Weights of a small GPT-style language model, trained from scratch on English Wikipedia: 72.5M parameters.
MLP neurons of a small language model. Each row is named by its layer, matrix (gate and up: input weights; down: output weights) and neuron, and shows model dimensions 480-575. Each number is 200 + 20 x the weight over its row's rms, rounded and kept within 0 to 999. A neuron's up and down rows have the sign that makes its largest values positive.
After each neuron's rows, "fires before" lists the tokens most often just after its 100 highest values on Wikipedia text that the model never trained on.

L7.gate664,210,187,219,172,190,224,189,199,206,205,202,230,209,213,200,191,225,168,214,204,219,205,215,210,178,216,184,174,183,196,193,199,194,181,231,182,193,211,181,197,188,197,204,189,204,227,189,234,210,150,202,230,172,172,181,203,210,183,249,221,208,146,207,226,186,215,198,210,208,212,185,190,215,219,189,205,197,206,184,186,188,166,209,223,204,242,157,206,219,187,173,222,159,188,148,215
L7.up664,172,183,202,176,194,198,202,188,210,204,243,223,194,230,225,151,198,156,239,209,176,222,218,179,203,191,216,200,198,227,204,218,191,188,239,190,189,205,214,213,180,229,198,208,177,210,210,204,218,227,178,203,205,205,208,199,220,216,195,207,158,234,178,193,205,200,200,202,203,212,170,191,189,192,186,217,189,224,203,172,179,173,209,174,191,216,216,195,198,205,201,195,212,217,204,191
L7.down664,217,188,206,197,188,210,198,211,221,185,190,198,217,193,187,178,215,192,206,239,204,171,224,216,193,213,155,206,202,201,211,243,169,184,211,193,224,226,182,223,226,220,216,178,193,194,205,171,209,184,205,179,200,187,227,219,192,167,269,175,187,189,196,201,206,220,197,185,192,205,193,219,220,196,178,187,211,217,247,229,190,211,195,198,189,200,204,202,217,216,194,208,205,191,182,201
fires before: " -", " –", " |", " as", ",", ":"

L2.gate731,173,207,175,211,169,201,196,151,196,185,150,202,161,191,164,240,204,195,197,223,188,177,216,186,171,230,153,226,178,239,188,237,227,214,208,227,190,215,221,204,173,202,164,197,225,235,211,225,168,183,169,217,191,191,194,198,218,211,197,185,190,198,186,232,184,210,214,198,170,192,149,205,176,234,174,234,192,220,212,221,182,170,185,186,218,198,172,203,218,200,211,183,193,186,179,202
L2.up731,226,218,183,181,208,203,193,197,220,213,226,172,151,196,168,228,194,218,183,209,199,178,176,216,252,215,173,200,193,159,185,195,229,217,213,179,210,216,185,218,198,180,192,211,182,197,187,191,223,184,212,180,231,199,218,199,195,182,200,192,224,207,212,192,193,194,218,188,200,194,209,192,187,194,189,204,192,181,182,189,192,206,233,235,229,230,204,180,214,221,205,234,235,226,203,208
L2.down731,180,188,197,201,190,198,212,175,213,188,131,196,191,184,194,232,179,206,184,168,208,218,188,209,186,174,185,205,190,209,187,197,253,210,208,167,181,197,172,189,197,199,159,240,177,223,202,187,175,160,203,170,198,213,182,192,192,192,226,207,164,234,182,186,202,218,180,200,171,236,233,186,209,187,173,201,189,215,199,189,196,197,153,189,199,189,196,186,189,159,192,171,186,211,201,189
fires before: " |", "\n", ":", ",", " ("

L2.gate433,217,183,229,225,191,206,205,207,177,254,195,177,192,215,186,180,197,190,221,229,206,142,179,203,213,213,191,165,210,216,169,202,212,203,194,206,160,197,192,262,200,193,191,233,166,202,197,162,243,203,183,192,231,237,191,219,171,242,183,189,212,215,201,198,197,252,223,170,229,201,187,222,182,175,212,220,123,198,195,211,205,169,215,236,182,188,199,190,202,187,185,190,185,197,217,138
L2.up433,189,176,184,191,208,225,181,200,216,218,230,172,191,198,225,212,231,205,190,186,198,205,196,212,219,210,224,158,193,228,205,214,224,197,228,197,231,212,178,220,216,226,187,177,204,206,188,175,207,154,199,176,196,178,222,201,154,229,183,194,221,196,209,192,179,202,203,183,213,203,207,187,193,180,223,205,200,198,199,204,190,182,212,216,132,174,208,166,189,166,208,189,244,212,234,186
L2.down433,192,197,155,208,206,182,192,227,175,196,226,176,218,215,193,224,212,213,184,176,192,246,228,192,201,208,187,245,197,203,191,242,205,190,205,183,200,204,206,180,231,207,224,172,223,188,189,171,188,205,194,159,210,167,208,211,206,161,200,200,167,198,189,165,154,216,201,195,191,202,206,157,221,203,214,202,249,209,170,194,192,212,251,190,196,184,224,200,205,174,177,179,224,221,211,228
fires before: " |", ":", " -", ";", " (", "\n"

L7.gate1114,186,191,198,213,173,225,184,210,191,143,175,223,195,195,177,196,205,204,187,164,225,178,200,177,234,175,208,175,165,244,199,212,185,194,209,202,199,193,229,195,245,221,192,197,212,238,230,222,191,201,202,217,182,190,207,202,140,195,213,199,186,213,209,243,181,227,198,213,199,208,209,231,187,214,240,205,191,234,181,205,173,189,172,210,234,194,201,172,209,192,208,171,211,195,210,175
L7.up1114,210,185,182,182,192,214,186,184,241,171,221,212,216,197,211,194,214,161,213,168,207,251,198,210,224,243,246,190,214,216,205,201,196,239,206,214,194,217,188,208,187,201,209,206,209,188,208,227,215,203,226,205,209,205,170,199,203,188,198,192,169,217,192,215,190,210,244,203,239,177,196,182,193,182,187,183,205,193,219,201,199,226,233,178,198,213,206,176,182,196,201,218,198,199,170,229
L7.down1114,206,191,205,216,190,183,222,176,201,164,212,231,188,165,205,192,210,165,219,191,195,201,199,210,214,221,185,192,201,220,182,176,171,174,193,172,192,202,181,234,192,220,176,204,209,185,208,216,208,218,174,191,206,177,188,172,207,180,214,158,186,206,201,212,195,207,179,199,235,207,164,194,213,193,186,193,216,217,242,196,219,202,217,180,185,234,203,208,216,228,209,178,190,229,157,187
fires before: " |", " were", ".", "\n"

L2.gate1660,159,179,211,190,186,185,213,212,212,174,191,205,188,217,213,210,223,198,207,210,182,209,173,223,211,180,188,204,203,232,201,193,182,223,194,170,174,212,210,207,215,216,227,197,180,161,227,190,185,216,160,187,190,236,230,207,179,223,232,197,191,211,193,184,172,194,201,184,180,216,211,200,224,249,193,208,192,187,192,169,201,176,161,180,216,225,193,186,230,194,199,215,218,172,220,163
L2.up1660,177,194,216,209,223,178,169,231,218,249,174,219,190,236,190,226,205,201,198,220,199,215,185,200,215,183,191,186,230,210,189,198,206,196,206,180,197,185,200,181,186,186,208,190,213,198,217,233,204,172,215,172,210,206,233,184,182,214,226,189,183,150,223,190,186,225,217,194,190,216,219,171,211,211,179,216,215,209,234,178,183,137,177,207,243,201,160,229,214,199,209,214,205,226,225,198
L2.down1660,173,169,217,210,175,179,207,169,215,160,214,191,222,223,173,197,172,190,224,220,169,220,193,208,218,202,211,173,164,230,183,179,199,167,194,188,205,197,209,180,201,234,199,215,215,188,202,220,200,183,200,203,183,211,206,174,221,229,226,217,169,201,188,187,209,210,156,197,220,211,182,201,234,223,190,183,244,182,243,199,200,194,185,183,197,229,160,186,235,202,252,207,192,221,189,194
fires before: " is", " were", " was", "'", " are", "."

L7.gate1121,175,191,190,206,221,220,161,202,203,206,196,175,191,217,177,184,231,240,211,188,187,224,203,176,215,195,237,203,183,200,178,188,189,193,241,173,193,229,215,220,154,224,213,200,218,191,186,221,245,205,190,194,243,191,220,195,232,169,207,175,232,206,204,180,181,179,203,212,220,198,182,186,203,157,222,210,177,237,202,153,206,184,219,189,202,214,209,207,200,165,213,215,206,192,168,206
L7.up1121,206,188,196,220,195,174,214,209,191,202,184,230,227,210,189,186,217,211,205,204,210,175,223,181,217,214,206,169,208,183,259,213,206,198,208,185,193,235,190,197,182,205,203,176,193,205,213,182,179,192,198,196,215,201,214,224,201,171,222,233,165,195,159,176,176,229,195,186,217,208,204,177,212,208,184,171,168,217,235,208,197,219,214,198,175,235,205,234,185,206,162,191,197,171,183,199
L7.down1121,202,211,189,219,193,207,219,174,202,213,172,187,241,231,206,154,218,213,188,209,190,210,223,205,191,206,198,204,184,199,227,201,186,193,219,187,170,272,217,219,184,195,212,166,195,198,217,224,202,206,179,168,204,175,186,197,208,193,235,157,184,197,193,222,216,188,221,226,198,204,187,184,236,195,193,170,185,183,228,194,182,182,176,172,169,225,179,211,206,204,206,216,182,181,165,218
fires before: " |"

L2.gate372,205,198,186,198,226,236,198,214,186,189,174,212,222,162,190,200,160,157,228,194,175,174,210,210,184,210,184,174,222,269,195,184,203,195,238,204,192,181,192,199,202,200,227,213,219,234,195,199,216,155,244,191,211,168,213,231,239,203,242,221,197,220,197,207,180,214,227,217,219,247,173,206,181,172,216,187,171,246,183,224,194,197,201,204,179,241,236,218,222,215,181,203,193,169,194,162
L2.up372,225,206,215,210,203,213,203,225,194,186,192,191,205,178,167,226,209,188,198,174,198,205,211,186,210,211,175,241,225,199,189,179,212,188,230,211,212,205,199,226,224,207,217,222,197,237,185,177,208,182,167,201,207,195,192,190,205,230,201,211,199,218,212,166,165,213,224,225,171,240,182,155,192,170,214,219,202,224,186,190,184,173,200,194,227,201,184,226,168,212,194,177,205,170,165,199
L2.down372,217,210,214,207,164,182,194,186,206,160,206,195,185,255,158,195,204,208,219,202,264,215,193,198,192,192,220,202,195,159,147,197,201,190,210,205,186,205,202,234,192,220,204,217,218,229,192,222,216,206,208,191,213,180,213,205,205,230,221,182,183,191,223,212,172,191,183,216,210,193,182,222,195,161,221,172,257,247,223,194,194,200,220,226,247,207,160,187,206,229,197,181,221,201,205,187
fires before: " |", "\n"

L6.gate166,171,170,199,162,179,207,232,196,229,167,182,165,230,237,221,192,189,233,230,199,212,197,181,210,184,197,206,208,188,229,219,177,201,189,196,201,169,174,215,191,173,199,187,226,232,234,208,166,245,223,245,184,224,218,179,184,169,204,212,202,218,156,208,191,204,223,203,191,208,189,196,217,183,146,180,192,175,203,206,206,179,196,177,171,193,189,251,182,202,200,201,213,210,198,195,178
L6.up166,189,196,194,206,202,175,204,174,205,203,183,172,202,182,221,201,219,184,204,199,186,209,211,178,190,185,191,189,185,249,210,219,194,203,180,197,234,188,203,207,202,172,175,175,210,204,160,204,246,181,212,200,210,188,200,165,195,219,221,182,217,194,211,216,179,217,210,158,195,190,180,232,208,224,219,196,209,214,187,207,228,240,200,200,210,215,192,202,208,192,202,222,208,215,189,195
L6.down166,168,171,211,218,162,204,209,182,198,186,189,231,184,172,198,222,197,242,197,234,210,149,194,200,260,186,164,222,218,199,192,197,175,204,218,169,211,209,191,188,218,195,209,202,213,199,205,190,177,195,227,150,202,197,182,189,198,158,288,203,224,218,222,195,184,219,208,194,212,162,241,230,197,185,213,231,278,205,196,200,221,223,192,199,207,207,185,214,158,192,189,182,205,204,220,162
fires before: "-", "\n"

L6.gate6,198,200,225,189,247,157,209,241,160,230,205,172,228,197,191,205,235,185,221,221,209,228,191,230,137,189,222,197,187,262,194,198,198,207,192,220,204,209,179,165,205,230,221,225,169,184,208,192,180,206,189,188,196,211,194,187,215,195,200,205,194,184,197,205,252,191,216,207,245,203,204,198,165,198,188,180,228,195,201,206,161,191,221,224,173,229,196,175,213,169,204,205,206,202,235,177
L6.up6,210,195,214,196,231,174,214,226,194,233,201,176,196,154,159,213,225,219,213,183,235,189,210,240,197,217,221,185,205,237,191,184,188,238,189,206,197,181,188,232,218,204,210,217,231,199,187,166,189,217,192,170,241,188,188,200,205,191,220,225,198,203,207,211,245,182,219,179,219,177,197,206,197,208,228,203,198,152,187,182,194,196,221,217,195,204,195,173,209,171,204,185,191,216,241,194
L6.down6,203,216,223,226,167,214,229,174,214,138,185,188,204,227,195,205,163,217,202,173,198,168,206,179,222,195,180,201,187,188,230,199,183,171,203,156,192,207,218,174,177,207,207,190,201,197,203,180,207,204,215,190,171,200,218,202,182,182,187,214,215,208,213,169,125,218,151,214,213,222,185,202,217,222,203,217,214,204,213,219,222,222,194,179,180,204,211,214,199,215,213,189,190,183,175,191
fires before: "|", " |", "\n", " "

L6.gate1607,197,199,202,233,202,203,200,238,169,212,163,194,184,235,200,198,211,178,212,217,218,218,201,147,185,201,200,217,223,170,192,192,217,201,181,197,208,211,198,181,197,224,223,196,202,198,192,199,222,185,181,220,205,189,199,170,215,198,163,193,199,201,187,218,189,211,224,209,193,176,224,147,195,157,181,204,179,174,194,213,192,172,197,192,208,199,190,182,190,138,186,191,159,218,180,174
L6.up1607,174,213,197,200,193,195,199,202,221,196,188,211,180,219,194,173,190,204,192,225,223,157,201,205,212,193,206,210,215,199,229,183,209,167,198,195,171,202,189,183,214,211,219,157,180,228,238,195,248,199,176,207,205,225,201,205,179,166,203,202,189,217,188,216,194,194,206,221,206,235,179,210,155,162,188,201,191,211,222,203,185,171,203,204,236,181,190,200,207,156,196,175,216,227,197,229
L6.down1607,187,182,195,228,187,185,215,193,216,213,198,237,229,220,166,206,192,158,197,200,218,209,206,194,231,200,169,204,184,241,213,170,207,201,232,198,199,217,185,193,173,207,197,203,214,198,222,212,214,182,213,198,195,211,201,238,204,181,253,183,213,187,185,200,170,177,183,206,176,208,170,215,218,178,206,169,179,194,205,159,195,216,189,228,180,187,209,207,196,212,203,233,232,198,163,219
fires before: " |", ";"

L6.gate338,199,188,221,181,206,194,185,188,221,202,192,219,186,188,180,212,227,188,204,230,180,217,178,218,210,200,191,192,186,237,234,229,211,208,182,193,195,195,198,228,179,228,214,177,215,186,187,203,203,192,191,171,203,213,185,224,194,171,251,214,202,198,202,208,180,198,196,183,200,217,187,189,192,184,174,176,198,163,185,220,207,191,197,209,199,209,219,223,210,169,171,244,211,192,199,186
L6.up338,184,201,174,178,187,215,187,206,160,203,189,167,215,194,233,186,186,210,219,216,196,180,175,246,192,181,240,182,209,190,207,228,179,191,210,207,214,186,209,212,198,188,211,207,205,197,179,213,204,197,161,196,209,223,210,193,196,226,241,186,191,220,204,226,216,171,216,216,180,199,156,206,189,212,189,181,207,189,236,166,177,181,218,203,159,192,216,197,173,159,202,166,172,213,217,223
L6.down338,192,184,200,207,188,218,174,206,186,184,197,216,227,199,223,198,199,222,215,211,193,219,207,236,222,196,170,190,188,212,197,167,185,210,202,206,189,211,204,242,214,181,213,212,210,208,219,203,189,192,201,185,229,190,203,171,211,191,241,179,215,192,212,202,208,209,222,184,197,227,216,166,170,224,189,222,144,244,241,241,196,200,205,174,175,234,200,201,204,211,187,214,205,181,200,241
fires before: "\n", " |", ":", ";"

L2.gate637,193,203,222,153,221,185,189,184,219,174,179,236,200,174,199,179,183,212,190,188,227,206,172,192,189,211,162,207,196,221,192,196,187,168,189,191,190,199,237,214,195,189,181,201,228,195,222,197,231,188,192,201,240,189,218,212,192,164,208,163,169,225,195,209,193,235,193,190,206,190,195,198,210,205,199,210,162,225,199,196,178,232,154,247,197,173,187,180,190,207,206,200,183,209,184,155
L2.up637,197,222,214,156,227,183,178,200,238,180,155,233,181,162,210,148,211,188,176,190,216,204,190,214,236,205,173,221,196,224,192,216,192,184,186,231,174,199,214,227,185,176,222,216,186,206,217,201,212,166,193,198,229,169,201,199,229,161,184,184,191,231,206,185,165,203,161,200,219,179,185,192,210,223,242,184,233,205,208,171,178,220,186,208,221,202,195,184,210,203,203,207,177,202,222,190
L2.down637,209,197,200,180,225,183,184,219,200,200,186,189,214,207,201,187,220,203,187,198,183,217,172,184,224,191,198,199,208,192,215,200,213,230,210,208,217,205,207,238,191,224,204,234,193,192,197,236,174,211,206,179,227,194,192,195,212,191,222,203,210,192,205,216,214,202,180,193,213,213,191,211,212,205,215,209,433,187,204,188,200,188,211,206,215,231,191,203,204,197,172,184,212,179,203,205
fires before: "\n", " were", " ", " 2"

L7.gate1227,181,186,186,249,185,202,199,188,226,208,205,215,169,162,208,206,206,208,209,200,214,188,231,199,224,154,208,214,227,222,215,202,222,176,175,205,216,197,206,238,209,192,163,183,202,235,190,205,209,179,188,127,199,209,206,201,170,152,206,195,177,215,196,182,163,199,207,192,191,186,194,178,189,179,185,202,182,165,233,158,217,216,190,210,209,241,238,240,196,190,214,206,196,175,196,208
L7.up1227,196,216,219,196,238,233,213,209,198,208,208,227,223,195,173,168,207,188,201,230,198,197,220,234,219,210,230,133,229,222,172,168,225,173,184,207,163,226,218,225,184,184,162,207,199,237,204,214,175,202,206,185,231,225,222,212,218,224,181,191,217,156,195,223,202,183,183,175,201,229,207,182,188,220,227,191,209,191,190,196,222,188,200,185,189,214,185,227,189,194,202,178,166,206,193,179
L7.down1227,175,189,203,235,164,168,229,210,194,256,181,232,228,191,183,179,185,197,221,166,224,192,186,207,226,208,224,211,164,179,217,199,234,181,216,218,191,199,178,212,195,186,158,215,174,191,225,230,200,210,225,174,188,196,208,180,200,179,180,178,214,180,181,159,219,212,205,199,163,199,210,211,218,224,206,238,194,173,186,236,197,214,212,183,231,182,205,207,176,225,163,200,214,239,173,232
fires before: " |", "t", "\n", " for"

L7.gate1765,190,201,225,211,211,191,175,183,263,181,207,184,192,217,222,187,199,215,200,210,163,209,222,177,187,211,205,199,167,250,199,166,237,177,219,201,202,168,225,214,194,194,177,209,254,181,185,184,195,218,213,237,210,178,196,181,188,217,218,212,229,196,185,196,195,149,173,175,195,258,218,214,201,185,177,230,180,196,228,192,184,205,185,208,208,217,211,210,204,206,194,157,228,165,205,198
L7.up1765,217,224,221,221,172,177,246,169,246,219,192,239,208,200,190,235,212,219,210,183,183,196,214,212,173,191,174,205,187,197,203,179,205,193,198,181,188,235,213,238,176,217,231,222,178,188,186,174,252,194,214,200,191,190,192,210,190,175,195,190,231,174,196,172,209,215,197,204,233,203,171,229,216,226,227,176,202,223,189,212,196,218,167,150,199,193,187,194,186,213,236,237,194,236,192,197
L7.down1765,185,201,181,171,189,190,219,205,190,208,185,194,164,189,233,246,224,202,185,203,203,179,191,218,171,185,207,220,183,161,181,203,194,210,208,185,224,188,208,204,181,241,209,230,169,227,203,197,219,204,185,206,187,213,221,209,192,194,209,201,183,207,206,193,225,190,222,180,226,226,187,199,221,195,208,170,196,234,206,222,196,199,216,197,195,183,178,242,211,177,202,222,196,206,185,196
fires before: " by", " in", " for", " on", " to", ";"

L2.gate83,192,202,221,176,193,218,172,197,181,205,185,194,219,212,211,200,202,149,166,198,149,149,193,163,228,210,194,203,193,190,179,199,169,182,232,206,151,210,247,209,190,211,187,189,162,196,171,172,222,201,190,197,177,186,209,235,166,210,184,198,184,204,216,207,201,190,186,198,173,233,217,196,185,206,219,184,208,188,175,184,180,191,195,185,227,216,190,209,212,213,215,200,184,178,163,180
L2.up83,211,202,192,178,186,211,228,197,240,181,197,244,221,211,211,205,186,163,221,201,185,197,184,214,215,172,196,206,191,240,201,162,206,224,192,210,184,184,260,217,161,215,229,188,174,198,186,182,197,209,186,197,197,193,232,174,187,190,244,235,194,181,202,201,183,158,222,180,209,198,203,167,222,208,217,206,187,226,163,200,195,211,155,191,172,185,211,187,203,189,202,217,180,185,173,193
L2.down83,233,202,205,218,200,221,212,199,183,174,192,180,167,168,196,186,216,175,191,197,190,156,199,169,194,222,228,205,199,242,174,201,193,236,186,171,212,205,245,223,181,222,183,187,195,183,184,199,249,219,217,195,185,182,198,194,208,175,195,214,210,204,240,205,197,222,232,169,220,209,194,194,151,198,206,205,266,196,168,185,188,197,175,225,189,194,147,169,218,169,217,232,196,208,176,213
fires before: " |", " (", "\n", ":", " Boy", " U"

L7.gate1216,188,225,180,231,191,245,195,208,159,223,195,177,223,179,201,214,197,191,179,227,204,203,224,191,216,199,216,191,181,227,189,196,178,199,202,234,157,197,211,177,218,211,202,208,204,215,174,204,266,204,164,187,215,168,203,227,168,227,202,213,216,202,245,201,248,189,185,229,169,204,207,197,189,199,170,205,187,185,235,215,225,184,229,207,207,200,195,242,193,228,228,186,198,204,191,196
L7.up1216,192,219,202,221,200,200,179,240,194,229,160,212,186,222,200,175,192,209,198,216,195,161,186,217,229,183,202,209,235,241,209,224,204,210,185,207,187,200,230,206,196,212,220,192,166,188,181,188,174,185,221,201,193,241,197,216,226,174,219,203,195,188,214,163,188,196,204,233,237,197,208,183,196,198,236,237,197,202,196,210,211,213,206,184,258,214,208,217,218,205,198,190,201,188,180,213
L7.down1216,216,193,183,228,204,217,203,185,213,177,234,239,225,202,186,203,203,190,191,219,218,185,175,182,188,194,220,216,185,189,208,257,198,194,223,238,215,194,218,191,226,156,204,197,187,216,251,205,190,163,195,177,210,191,230,198,170,237,174,191,199,207,229,201,171,227,190,190,196,189,245,218,205,184,208,184,193,204,173,169,177,244,191,171,184,213,210,196,224,221,208,195,172,185,172,218
fires before: "s"

L2.gate492,151,168,160,175,237,211,232,223,220,189,166,173,184,198,211,213,162,170,223,216,198,220,162,185,189,202,190,195,187,221,196,184,193,212,236,180,218,197,188,183,196,204,185,215,218,182,199,196,219,165,217,192,210,189,234,189,199,218,200,198,203,213,177,209,184,210,216,203,232,189,193,219,161,207,209,202,182,188,177,171,191,217,207,202,184,185,205,192,206,195,176,199,179,177,219,198
L2.up492,161,187,164,193,222,182,190,183,201,244,223,194,191,212,187,218,224,192,217,150,208,217,166,172,195,170,194,267,205,237,205,192,205,205,211,199,214,185,206,189,211,198,212,213,195,191,195,198,195,219,211,176,185,186,185,192,197,240,225,197,226,184,216,236,228,206,236,177,217,209,213,179,228,192,203,211,213,215,179,202,219,220,202,185,174,204,222,195,205,205,191,177,213,201,211,196
L2.down492,191,191,187,200,221,202,219,168,194,191,230,188,184,219,216,197,211,236,174,189,217,184,164,198,180,194,173,180,195,215,212,213,211,210,192,189,192,210,203,195,143,215,183,216,222,207,196,195,192,227,198,200,187,173,210,237,219,182,243,179,202,219,231,180,173,213,183,213,226,196,228,220,172,216,214,189,190,190,201,202,211,210,229,190,187,238,159,188,222,211,193,212,210,183,195,201
fires before: "-", "\n", "="

L7.gate1205,232,204,175,185,192,198,217,202,212,193,160,200,232,201,184,191,175,197,166,190,188,208,169,218,193,223,233,223,198,205,209,216,210,228,222,203,236,195,217,208,221,250,240,183,198,222,201,234,183,203,223,190,203,185,220,206,153,196,251,224,201,142,212,211,172,184,204,178,241,196,194,205,178,190,183,188,187,208,211,208,213,196,198,183,185,226,192,221,198,220,172,209,193,190,197,178
L7.up1205,206,216,197,206,188,167,182,197,225,190,176,172,166,198,189,159,219,189,168,219,195,219,193,189,187,176,222,196,204,214,244,158,203,172,171,193,206,201,191,212,195,200,227,168,200,221,187,197,190,227,219,202,215,208,151,214,217,162,221,210,185,188,189,222,198,194,192,214,209,207,195,190,191,180,167,199,194,223,196,192,167,212,166,212,217,199,190,197,211,183,241,217,154,191,185,212
L7.down1205,192,199,226,225,190,201,193,191,193,199,198,210,168,215,206,126,219,195,195,219,198,176,188,216,202,178,225,180,209,210,159,200,201,196,169,186,180,208,204,217,195,209,192,158,208,211,207,228,192,218,231,192,185,169,211,207,215,163,196,197,215,186,197,229,161,196,198,185,205,189,198,182,245,194,233,220,249,213,215,203,195,219,179,222,217,181,229,195,221,197,212,213,178,208,227,196
fires before: " |", "\n", " 25"

L7.gate692,195,212,169,214,216,203,187,189,221,238,163,172,195,228,182,193,209,159,239,176,205,218,213,217,212,184,217,243,239,193,214,200,210,199,197,195,220,232,210,201,169,191,198,173,181,158,156,229,187,205,160,189,175,230,199,226,148,212,209,185,178,233,173,187,202,200,193,217,199,219,209,203,216,180,171,207,184,201,157,216,189,211,210,233,204,222,207,206,197,200,177,205,226,205,194,191
L7.up692,171,184,180,204,169,197,178,217,215,216,168,195,195,179,200,187,153,225,224,223,218,217,231,221,239,198,198,225,225,206,211,220,227,214,239,193,191,197,199,212,219,222,221,154,193,181,180,208,244,219,201,182,194,173,209,192,173,204,217,223,195,243,201,231,156,183,176,189,174,195,216,211,218,199,198,214,167,221,177,213,175,201,215,215,215,172,178,213,204,226,224,172,178,170,178,155
L7.down692,208,188,232,206,219,200,226,225,199,186,217,210,210,186,180,222,195,169,213,167,186,201,184,203,204,187,175,214,182,191,206,181,182,207,223,202,188,182,183,208,197,203,168,223,191,200,210,194,161,227,201,192,196,190,204,230,182,205,220,194,202,154,199,174,206,199,204,205,218,226,180,184,197,209,219,197,237,190,189,180,197,204,147,254,181,208,221,200,238,201,196,220,206,181,213,191
fires before: " |", "-"

L7.gate1555,210,207,186,214,209,207,210,163,255,204,184,209,218,212,214,174,215,166,204,185,217,209,196,160,186,184,222,216,168,233,182,171,211,188,233,201,196,213,209,211,200,207,206,247,223,215,180,216,231,197,144,196,199,214,219,210,179,206,205,222,166,199,185,141,185,182,204,183,220,236,180,146,213,198,215,201,208,196,221,201,225,170,201,169,178,192,223,207,201,189,177,206,176,180,179,196
L7.up1555,189,209,184,208,179,222,181,196,181,201,204,211,179,183,203,234,202,230,178,171,207,213,213,175,201,186,200,194,159,191,178,201,216,198,172,166,203,206,206,225,178,175,196,195,189,206,199,176,202,169,224,212,230,209,180,191,201,210,198,208,228,212,214,224,214,217,191,171,203,242,191,191,183,188,207,217,208,233,207,168,193,149,220,224,206,227,211,214,180,179,206,181,203,163,201,167
L7.down1555,206,235,188,180,192,169,187,174,178,204,218,189,219,197,192,177,200,180,219,183,187,212,204,180,198,205,220,246,198,222,230,214,195,168,210,205,168,202,212,195,252,221,178,191,195,197,202,231,206,214,186,179,194,207,228,183,207,182,217,228,177,213,196,187,214,171,192,211,202,200,218,199,197,195,204,217,174,193,220,211,192,189,195,187,210,196,195,213,235,201,187,229,175,216,209,193
fires before: " |", ";", "s", "\n", " Ford"

L7.gate513,193,204,162,218,165,158,212,221,207,193,209,212,201,197,165,187,173,225,206,158,199,169,221,165,208,209,200,226,197,229,216,206,238,174,236,211,181,163,201,203,183,208,160,210,186,164,209,182,187,203,223,174,204,242,182,179,196,211,193,158,205,199,203,194,194,204,169,197,221,212,175,215,206,228,228,219,172,177,194,171,173,195,185,197,187,187,232,201,198,176,174,167,164,174,201,216
L7.up513,205,215,181,191,222,230,188,164,181,212,217,199,199,196,218,198,202,226,154,211,183,214,202,197,228,195,229,169,213,173,199,194,231,204,178,221,213,167,164,211,220,212,199,193,178,232,212,256,191,153,199,173,250,188,202,211,193,185,193,204,225,197,186,197,188,173,172,203,190,205,202,207,178,196,184,210,192,179,213,212,199,195,216,227,209,212,191,202,140,169,193,187,214,216,209,185
L7.down513,227,192,235,212,190,201,177,187,171,196,197,193,208,221,222,191,187,212,215,202,198,199,200,165,210,193,186,236,224,253,205,210,209,177,225,205,203,200,194,199,192,167,200,206,186,222,190,185,220,215,201,165,198,146,167,152,213,192,206,188,209,166,170,189,173,200,193,218,191,202,208,215,191,180,192,208,193,211,218,216,187,184,225,209,189,197,199,186,210,195,169,194,247,212,207,215
fires before: " |", " August", ":", " Date", " December", " 3"

L6.gate163,203,197,184,213,207,221,198,214,177,185,186,173,199,173,220,211,194,235,187,184,200,213,211,184,192,173,207,200,191,237,190,215,229,185,186,189,196,205,203,230,193,194,181,248,201,135,215,195,149,180,161,194,216,213,236,218,211,189,194,186,210,187,218,183,229,201,204,200,188,212,203,202,177,213,149,214,208,216,233,172,223,213,164,201,217,213,181,245,226,217,193,209,198,189,219,198
L6.up163,158,189,209,204,186,193,191,208,210,199,235,199,215,196,202,236,217,174,201,210,216,204,212,180,183,190,199,199,206,244,236,182,184,225,205,186,229,194,210,176,202,154,199,201,251,207,186,227,212,184,170,192,212,185,198,198,187,214,190,208,200,200,205,201,168,193,206,204,180,177,159,209,212,202,235,201,201,184,214,173,191,222,198,201,205,193,178,194,201,186,211,238,203,239,200,234
L6.down163,210,149,205,174,185,189,185,199,195,147,189,195,210,196,162,225,227,221,177,182,205,192,192,233,183,166,149,194,182,198,183,214,227,218,199,213,224,224,232,226,181,194,193,241,198,204,209,214,199,168,185,162,192,217,210,164,180,178,241,212,206,186,203,232,155,182,236,211,191,228,207,196,225,205,183,205,205,220,174,195,196,220,191,170,202,189,179,201,249,164,223,191,198,213,188,222
fires before: "ing", " to", " on", "s", "ther", " that"